From a checkpoint of a small transformer trained on Wikipedia.
Size: 12 layers, width 256, 4 heads of 64, MLP 1024 GELU, vocabulary 8192, 11.7M parameters.
Architecture: learned positions, no biases in attention or MLP.
Training: a variant of Muon for these matrices, 398M tokens, 6075 steps.
MLP neurons of a small language model. Each row is named by its layer, matrix (up: input weights) and neuron, and shows model dimensions 16-111. Each number is 500 + 25 x the weight over its row's rms, rounded and kept within 0 to 999. Numbers have three digits each.
After each neuron's rows, "fires after" lists the tokens most often just before its 100 highest values on Wikipedia text that the model never trained on.

L3.up993:456536513458517480502512510505484506529507497497479458486507500519517495501518522503493453523451532508452462518463517536497538493492489525469496539535486509528513531493515503474525523488531517496505501495502538480492510506547480527498510537492505497543433490498510475444523505498511501532
fires after: ".", ",", " of"

L3.up675:480515509490490495511511503491504546504527470521519510514514494510465507512499506536460490573497436521479507498492509480526514490479489541487487489494520507513547525490510467499491499500480504515554500497509478530463564486521479492485492483520507490453448466525486470505471496467537552509
fires after: " |", " who", " she", ".", " he", " they"

L2.up269:502545521463468519484535501465513539462507540486456446490469493500491537534481503453471511496542510482472508496512486517500487500514475509455541478491484473538512528500491492488514498522518533509527484476490484506483486506517496505544546520505516534482449491493509546562487488454494584515
fires after: "\n", "Plot", " life"

L8.up897:532536473496555514514506492487539525486503501510514508512520476474540472485504500510448529554460493502495493475455527501494424459505489513494515517506509505509496513486501543486479528529534446477493536478465469497504474505517514495497498534495512505462465477517508540478498540478462531466
fires after: " |", "s", "t", "|---|---|---|", "-"

L7.up671:522535475485518493475505525503491474507548507546519532530502498517494512489499505526521448492517496449506434500496513499521498549488521534494512501493550498539523453511494511515473493516480500490510493495507499470547512517467486493503503501538490505476528475488491504437490457485463487525
fires after: " ", " National", "tra"

L2.up55:532489513473540558522488489512451511497530482518530495519540456514460478499505448524482448517448538455530537495511484533532491514490458504520475523478496533467458534519488512515449497485472518478536557523517485519506531495493507507497486509534534495508543520497486529510506516524471517554
fires after: " |"

L5.up447:494479478523550511514486513460558470490493525506540459494523473513454518477516481448539546510542534513486483542502503509508502512553496485485536526497467489501500493475502491441480512482545505488471505518492491547505468511516538484513487487472495448543459474503504544517497520530512469540
fires after: ",", " New", ":", " in", " ="

L5.up218:520526495463493489492503503517453500511511500507483506452470465504522527480515502468475487513535506500509500495538472502484511481515544485533517518547481433519486440500494498463544500473508476488518505495486479527453462497532508456529528519502494450536490451488507506487448523523495536482
fires after: " ", "1", "s", "5"

L7.up42:517499489523496518524511491482492490446515497483509490516481491487512487502487505473527517507546500491487513469530470471515493488527512465504480526523510468506486511503536498489443533508508513452505509486479498500484535499489513482463503505522502456506442487488471474527486516485512481528
fires after: " ", "-", "'", "2", ",", "our"

L7.up334:480493479520490487500522503479533528459492494512506469493478451499476514540541534494546490486503497513477486519489448480470532442515499489493497508466484495495497503484490521509493455484543498520500500508496535518465562485501495511498509509476464510456493504520510503499483528468504504520
fires after: " ", "al", " of"

L8.up130:498475475535505555475493452488522503478475492480489462485504470535508512540517520532492517459521499467514496481506480500506520517467527511469523479494489485530524508524533495509541504534505495517497511530507477510475503514458489494515502485518503503485502477511514503530503544511546486516
fires after: "'", "\n", " \"", "-", "9"

L7.up327:503520461523533484500504482495491479455505462499508486507476491507526495528504488482526506525545504515457498494489516527471493467471482481518496456457498503471465457517472512523533507528519516533446492448423512501480469509503468461498461471501502516493463510460482488562480544502513510540
fires after: " was", ",", " is", " and", " been", " be"

L3.up346:501477525535525499491543498451555473454510503497504472485505530483495502522504542535535486567538516480511497486495483511525521548478514456513495481547529463520512469514498506484473461471513506505513496484535480525512504489458535505503487547531501504484506466494488515450439475489522539472
fires after: " "

L5.up384:479526497540489486498504501541489534547489522497502479463527491485507468474512500502531510471466507487501499489538507502569489491431501518503472519532504513504524486527499520501529503507489515515511519493453489502488470481464471524503528541499475490502493479472549507482526508494520548497
fires after: ".", " ", " W", " Hu"

L5.up718:505482447472540536497504487526453511530502504478550487525460473450511491493518470491474510514474489468524492512509515490472493491489543487465492499491489505539482528467521504478509467499526514486462526472471511485510508517515571460525538478547469486492476448498507551482523497468488539508
fires after: " =", " O", " R", " Bu", " un"

L8.up550:525519538533492509458444495525500496473508529508489539499488556475521512519498495450508507505484475492527518476464509520498478498499509474541496519509495506502506460517462496498500508504487503485505511503489493519529537484472488489497461480526492469482484495499509498445484491468506492450
fires after: "0", " ", " the"

L7.up655:525485456514502476459539488492510503535567503497504462488474517504453499480503510486511521468513513513556535536517482505499524503467526481451498488505498470515515542538507494555531513477454477483467449484515464541488527502516485489483447523475523515531523485474503473521465513526457522505
fires after: "1", " Ga", "3"

L2.up832:447477478467495484538508521504510480507544485524494471534545471474457547498459483518513443542518514522480531498515477512515492488527522460513519564515487513486499475501501501495498504479483509495523482484485512492480489549530538525505509482518490493531541497454451527477480489525498475533
fires after: " |", ":", "|", "6", ";", "On"

L7.up378:490529521470466488448475489500510505481482469458545495494555491499572490459498502468532498517449551547470485486501475476504507511504490533478500476539469500503512534476486517494508537467503486531438532479509497486490503527521504521504458520534461557495498436484524468495504504538490484470
fires after: " ", " in", " the"

L7.up528:505495478520518485497511499507475441444502512472511501466524497425518484492508579450510492525521496479533517485521472484500489499514482497516494520527470445532475532488503477463506496507504521485467510446510475483512496508510527475505484512519460486451519504464524506484507482516533524507
fires after: " ", " W", "-", " to", " G", "–"

L7.up846:479499514513482512489480511545497471506461519483475461494482489517503476487476492470487505499511540469536481525476498481503527455502497496476517544509506446533493531497502531448500459473501474505531511456470468533492502493514476523468565497515518476503517477536541477486474459523505516505
fires after: ".", "%", ")"

L8.up752:457540486585511528465456476517506481481522476499534489544492514495536512498510518452533490485509508454556527534490527543533505486460506476527498510460448467461496464491507493526490485493461474476504495532461494494524521496462513494474493480551488498505483509491548543506490493552515510443
fires after: "0", " mi", "y", " Go", " me"

L7.up345:513507514463529517516538489558477526547502484528521487482533514510523503486498458486510485483516499502520476502529487505508508560507513451492497482512552474513479482552515461535460458494527494508526522461510494555484510503476533494484538490453498457517494511485514505481481516478476486459
fires after: "9", " ", "0", "6", "5", "4"

L7.up357:525505503509521496532486475502546462486512513510552483490524458518457525488506545447501513504475444512464492513526487527518515529510503501455502440485518487474503523511502531518494544534497492492494488491507535513514525465470486520494478517492503519537514481508529486530493454501478452519
fires after: " the", " one", " same"

L8.up650:510480537517484449469494528514496505519495520469527512536558517483488512485502517463545460486510488491544481497486495487483535457508521488488507531503494495533494454548526523519440487488515493538522531503482498507484521508489474481485515545458470498498497473478499515492500540461529513563
fires after: "–", "0", "9", " Vi", "i"

L3.up423:508462505506503475477503521488459506488541518487457478509551496510485502405493505526483487488458540524496537543503525458531527490543528456464531477494509482538497519501489503487500492514490516578524508546542488512497473492528520452471499530496507516521485447515478533487503512495496481484
fires after: "9", "1", "–", "7", "2", "\n"

L7.up117:535511535513519524510477484464579496510486483489503512492545516497503547474440524507516484491460522463475503474446490511439533523547490514475500514551538481531502483478479538487515516531519498491457547516527459524524506456499499533504517536509494513458466494494505502512485503490535490473
fires after: " ", "ty", " Pi", " Ty"

L7.up210:511523507456477483480494523507488537484494519514497543549506474525531506537472518480515493529473520484504513535530531497522480495519523492478471484490506513490500521486488505497483500470475491497547526547458512477504549497518488496513513512511474502481445504518547482502508483488435517463
fires after: " to", " +", " ", " re", " would"

L5.up330:487545491495506516503499529520530535475532488453476498468500480526518509543521474535488516558519497501558491457495519487489522486491532500497507520510445521500507525510517524455492471495534520510483499518497492470467470497510527502486491522473523484533498474473402531524499452490553517524
fires after: " W", " be", "W", " S", " re", "S"

L8.up279:452531490535473488497485524427540508487522486475533476510496478481450489484504508489477503514561477481495513478488490539501440481461460543465495516497555512492497524547486517522476488499542481503483498490499484516483518489498450529545478488458506500498494532440507523475522511502497484456
fires after: "\n", " zone"

L5.up925:508469478521489533468500492519537529440486513481498496502480492505485517524461502472518487506470511478517499533470528521525547480515477524484516503530490495477478514495486497468491505478538492483530537472459491530540441492494522532548489469479531500528501457484462508465486509508504495447
fires after: ".", ",", "-", "A"

L7.up111:517489530483489497529488525500491476486493486498497482539471539494496491504544489481524539476525496463497501478516478498513499505500530491462507434488392498476454453500497524486551503491498472504522521534489442526523447499444486498463494506486507477462530507487501513513465481510474485516
fires after: " I", "li", "ic", "V", " Vi", " Pa"

L8.up392:488492547537508534457465515478493505509500467500490504459483536509505472492522504509500548458489506542478504502518503513482518476500507499478481524496490469509548485462483497515494549555482435529479492514524435545505503511456483475495519492481495494477526494533495480454504540479536513534
fires after: "9"

L8.up640:512530514517516460473475494479488509510459484506534453486472511488501516475504480537500481499495476487469516462489481519503568457498503456498535462497516475479504524530454498493515476489498522516520459501454510464534490494477512516499497491540509511516494520496497466480472494488523502471
fires after: " was", " has", " had", " to", " also"

L8.up827:530509509508526497512503501493507490505485502491510511542527502506511469498475522522484534510520482517518487501521502484469512547491454529520476580514514535485477471487496548474488472490531488519473517569523499536482532467532518507546469480463461514536535502489481477442505500496479508506
fires after: " ", "2", "-"

L8.up304:499477466525478488493463485508535570517519499474462505508456488506507546513503505483491459499530495474511492526479481505465532514508513475509507488525456525475500515489451500531524495451490528515489546480531520468513458469514527467498481481512523517499497533527490464491468490521537510500
fires after: ",", "-", " and"

L5.up377:489499502447499480469541525509452488441483501478484493467511482506541495519555557496495522516519471493464485479496460513494496486508530482507520489501517487488502512527518499446477530493519481481502570509505519472490455540475509471530472525492476487443513497462490494493526515495530505468
fires after: " in", "-", " at", " over", " to", "."

L5.up939:454536511497468500556500512536499526482515471524513493505509487479490482483505457483517472534509522450473496533519487436473537479486490515499490511506526484524561525549473494517503508504489484537528518449479492491465452455549504507522503520493527462522463486529476510509532525489475533495
fires after: " |", ".", "Early", "%", "C"

L5.up675:524461484467546508445467529486521504552541480506510487469464521463476514547470527495487497454479475523466516514498530490490507518444523517501509489476513455482486474496500511468501482487523507512507514447502526463503523491477560516512462503503514522497440498508542481522481542524507505502
fires after: " ", " re", " as"

L8.up291:533467514500506480493495518506470529533530528512491519472495520531524515489499548511482498527501584491483489482467457519526513474510499464485508547466539482426501521514525528499481514526462519480495550531479481411527494518503501498497439497471537509513495504518463525555497480478520554486
fires after: " to", " ", " re", "N", "S", " of"

L3.up1006:561464537503513508478522507455537535516479487525468492512499511509487552499509458493508512515527527502513471529514540470493512503493501504461488501529518494477497500497508484502514472518491506478512556499507531493478488502497524503513493500520505546487535453500547478489493511459487496540
fires after: " the", " his", " her", " His"

L7.up18:514528478493507490487455507476478494502501512502486487480479480476513537526481481514505471445527504461473547478525480490451510521479560510533549508541498469503492505498513475494499531498537497542512495505540487529490493492451491478493503469480497478488478508519506498525506470490501504507
fires after: " as", "\n", "9", " As", " de"

L8.up833:477509496495535481462474481489483474549513519504489478503522444449496538529469492527502463505490498486506507514458497489534477503487492502479503479528549516525494458492509515474517473521473499535508457505462510561473471523514538509460511518495507490537486505504558507495452491522519462495
fires after: " ", " A", "4", " a"

L7.up343:484543486496511554467484478485494523523497535527493490510472486476527484544514509533492521524522463509522488500506452473504524467472487504513526513464498510520486510458500533510488511507506534491496494435466493509537510515477481525508495497489508472462506471528506492523491463533518530492
fires after: ".", "te", " with", "or", " by"

L8.up666:505514457492520513543468471512475509510514438543523490520536546496535513482506498520486469558490523523510482510536476510510495508504550482462495481482502562475501484513474499484507525453469475509499497447470545522510495531536496462554512486474526538458512503473540528461487477487467508503
fires after: " ", ",", ".", " (", " in"

L7.up451:494547512503503516488470512499535532530527486463539487480486482481514480472452526545548518491473504476485535481513498524480451530505453479505476491546497478542512493474482466520516488516521532489462504461498501533525474499446476542525511492499519467466490524499563469491521499498514544470
fires after: "al", "c", "ad", " Gal", "ab"

L7.up933:525493514505492539501486484511515468491473457540534492511497529474510481513506512506499531527472544490502504527501496502512485496524493473546527509521454446539548489490491520525493480455506471524510463526483465482476522501509485478532523512511506500516507522526506477501486474501512547549
fires after: " |", "%", "---|---|---|---|"

L8.up313:496485485499507500524499485484487501503496476434517508512478459463521485540478507494521527467466470472513469534450479503472492481487503459494501452456522519470460491437487495483492468500490548508528531489483518522503514506477518499526466480521459511531498474496452504500496547486523503466
fires after: ".", "4", "2", "8", "-"

L3.up161:508507497528494492458460494526531500485523515481480492513462481487519475549503474485495506522520511491556514519557476526474536523523481479500509480502487500487465520446525516498486437477475505469482536531502513504497506505476448524470449461523532467513548469490461480492470517502502522495
fires after: "\n", " |", " (", " ~"

L5.up41:489508491439526492499470507510543532526490465482472548461519537483471472514505464501495507512477501534505493528505504489440516497531499479471509502518492525539426493487506527479470506509517499525511530495520508453453530471507505459465483503495522455550503548504496512476505487453486524482
fires after: " ", "0", "1", " —"

L5.up239:483513475486517520465498525493552475539549450507494485481514450474541532510481522491530501457467532538471510474518525489528467517492501487495480479486484467492499498533501501499526499499483494528509507490493490498495473522476498498479546506492524528452455526481474516509516475514495505469
fires after: " ", " re", " con", " de", " un", " Con"

L5.up206:498494490501522527502521522481495530493491511511455469502510469503489473492481524513532493515482507507467501501478473501514483478454525538511537487506524525509497503478477466484514494452532450544498539484510500513465535505548499485493514494502488491522451506533491478510511487488463504510
fires after: "-", " un", " ", " \""

L5.up814:464514498532522518471510499521450540465568485545538516502506464473489528517486470504530475503470482540492501475506535533525498490508493516478517484505519515441439513514510519504516489472519514492526495501524503466494468534499513569483549498471513494481516484462520495521511491519474467516
fires after: " A", " an", "A", " a", " Da", " Dennis"

L3.up1000:485497546486509522439519476519493493520467527490549489513541517505553502527524501553487505482500546522485508472497500523476476531528486483500528500467519470543452485489495487527454503482475505504548493515501523485458552460487524498515471498513499459539454475508485498477486494471547531518
fires after: " |", "\n", "|", " ", "-"

L5.up247:526476478452506507523475505535501488491490485480492562475529530489517550439475507485503500528523468468496471478505454488485487506523504508478532476525520484512526498470513490491476500480499504502524517520492480487580505502499505497494489528515496539520503452474499508453525489547501512504
fires after: " ", "s", " the"

L5.up761:513492493531479488487483490492455492476461476450505530538508511448521485488477498489507440521499528508470520506510533536478483492511517513499509506508491490492504487469499496495500527550558491507454494506479498509526475517487514435550488484508470462488514536465531475507453489490535511485
fires after: ",", " New", " was", " un", " the", " and"

L5.up632:540461490547492443495454498510510500486486472508457479477523527522515489497514528468520486482512517518504538477488484491498502541532472459519523480509515467488479502530531527509504493519506498538484497497491485486506490505447516496526541531502526486504517439483464437494457506510498507469
fires after: " ", " in", " Con", " con"

L2.up608:491463526462521519487513510494491462517520508514502496486524549505486517477465484500553511475562448518515501500462521536494498544517539540467483499497488513494497510515460498495518528519537469510548487484478521530468486538515504509465488497493491531511484477492507523475514504508485495519
fires after: " \"", ".", "\n", " ("

L5.up113:513466520530533491525455514493564518472506494490533486505509506494523511512511505530487512516498528481504496467504527536513536479466485500481533472504510494514484461456491509474529495465539477499486533502410483466548478473463491493541475486490482515497498461477464491455528538482484480504
fires after: " ", " |", "-"

L8.up73:497502473469513480493495486501496463559521530499552520494472524485499516488508466515468509476537514449465503473506499523496517476468502525494486516519527496477513502468499485450499479529516509553511444489490509517464488484506504523477484552479498517496500499492512522507504528543485511521
fires after: "1", "9", " (", " also"

L2.up798:526520475512491522517484489521465491495479519489468469559482540520493527499468531463458524504533534497506504528516511493525512502522502479498494516481516504501512484493515458520456499502492498520575506445450537470495478501541502562507495514536488512493481504489474512474507526503475539562
fires after: " |", ";"

L7.up870:496526463472514492507445496518504475505468479500527463511472515541528521456509539498505545458521500494490515533545472514523506532493483530502491448467498485489518514506501507488534483481534566536493522495498447500470479510484482528501459501519453484448486479519532484511510514518497450497
fires after: " in", " |", " the", " In", " from"

L5.up92:491503508510516503454542488516526454551464484499479485520518489482494536480495533480509470517470505510492516498480525539511516579487524496536504506525520518474487526518497490480497468521485431500546504496451466437482471501486529504483461496523493496479520529460456509458507505535483484513
fires after: " re", " De", " (", " ", " de", " sub"

L2.up655:494487519478490502489549505510472468525521519477511503496487474527483481497449501501505491523541479477507526527538482514488510486458470483493496496488518479483482526476511502516489524483488532440472508514481521515509449475503540488501471537485511452457484497492506500471542532477488524491
fires after: "\n", "}"

L7.up71:483463482493490505483498500452524486518473493494512516519439503465476506522526515490534525546482485495499505515533510518471508512512509508525494471524512480500504516466480497502490456473466486498497517512474505481474539556522471510509496506542489459496502473507523454496479473476443546481
fires after: " ", " gr", " Sand", " |", " did"

L3.up526:459499488506558503479493495453550486469504516468498485515500509552459454478535519504472513515451529498473495519499474538484535517453507545463501511512495508494503481488429526543485489450528508497492523513451463532499487487503551503492524455499477483512507470469500516447496466485492524470
fires after: "\n", "===", " |"

L7.up182:521482489494492477536513477476479532475522506461526456476508508553539495497481459445495494496491497515498481484556468482500516525478535513557499505539502510477537527486503501517513517523508522521457490541469505542459466495548556452500502522451490483516488478459552500465525523508557508532
fires after: "\n", "9", "s", " (", "==", "==="

L5.up539:477506479503500481506475504509557541485521449497519485473522497494474469492435478540490491504505508479463467511506455475556508467513512481503498504486483465444480513544470450501506466484483507491545510472522477515522493503471488513508519521515470542473495496473506508548499519514454482561
fires after: ".", ",", "\n", " that", " The"

L5.up934:529454513473552513510471493499543490525484514472482468480486515530515511471489469530512486478551474480466486507525506536459482500512522496445460476542463517504480505500516499475476501510525512520499509518458503512525458490517510491520557513473468462544490509501487496509512470552490502513
fires after: ",", " the", " but"

L7.up637:495530557523490470501497499510536509485556536466482488463487458546478485465477508461522468531496470514507521501464565494501516533493533488527493489517465531524523474505468503492507479517491478501513492493492509516540555464517519466457495476466497479462485451528495510444477520496555557500
fires after: " ", " F", ",", " $"

L5.up23:485454487495502458468494522482511523488537498515465515472483502525467498509483465494549503484544523435499517533495527477490493493537496535506496481489478445540490557487552521487491475494512512531513535526520511536496498532509534505469471460549490517518540510525507504531497506542455487493
fires after: "1"

L8.up634:508527504541521531493513508484520544585550547512478501504494492461483475506500497484511523481499525503513543481477479499495488553498475494467505519493501509489519480522514470454468509507519449525454529521492511517555502501512497483505476463494500497516447470479497500478496504488500507513
fires after: "2", "3", "."

L5.up541:510502477512501452478470513517555489485520520506485532558495431493505497495495523523514511492476472505500500510497484500483502506464518490517482536518447502487527469467505521481491482477493479532522530486493526525520469509534426531521480487534520485483519481457538483470502485516476541460
fires after: "\n", ".", "H", "T", " T", "L"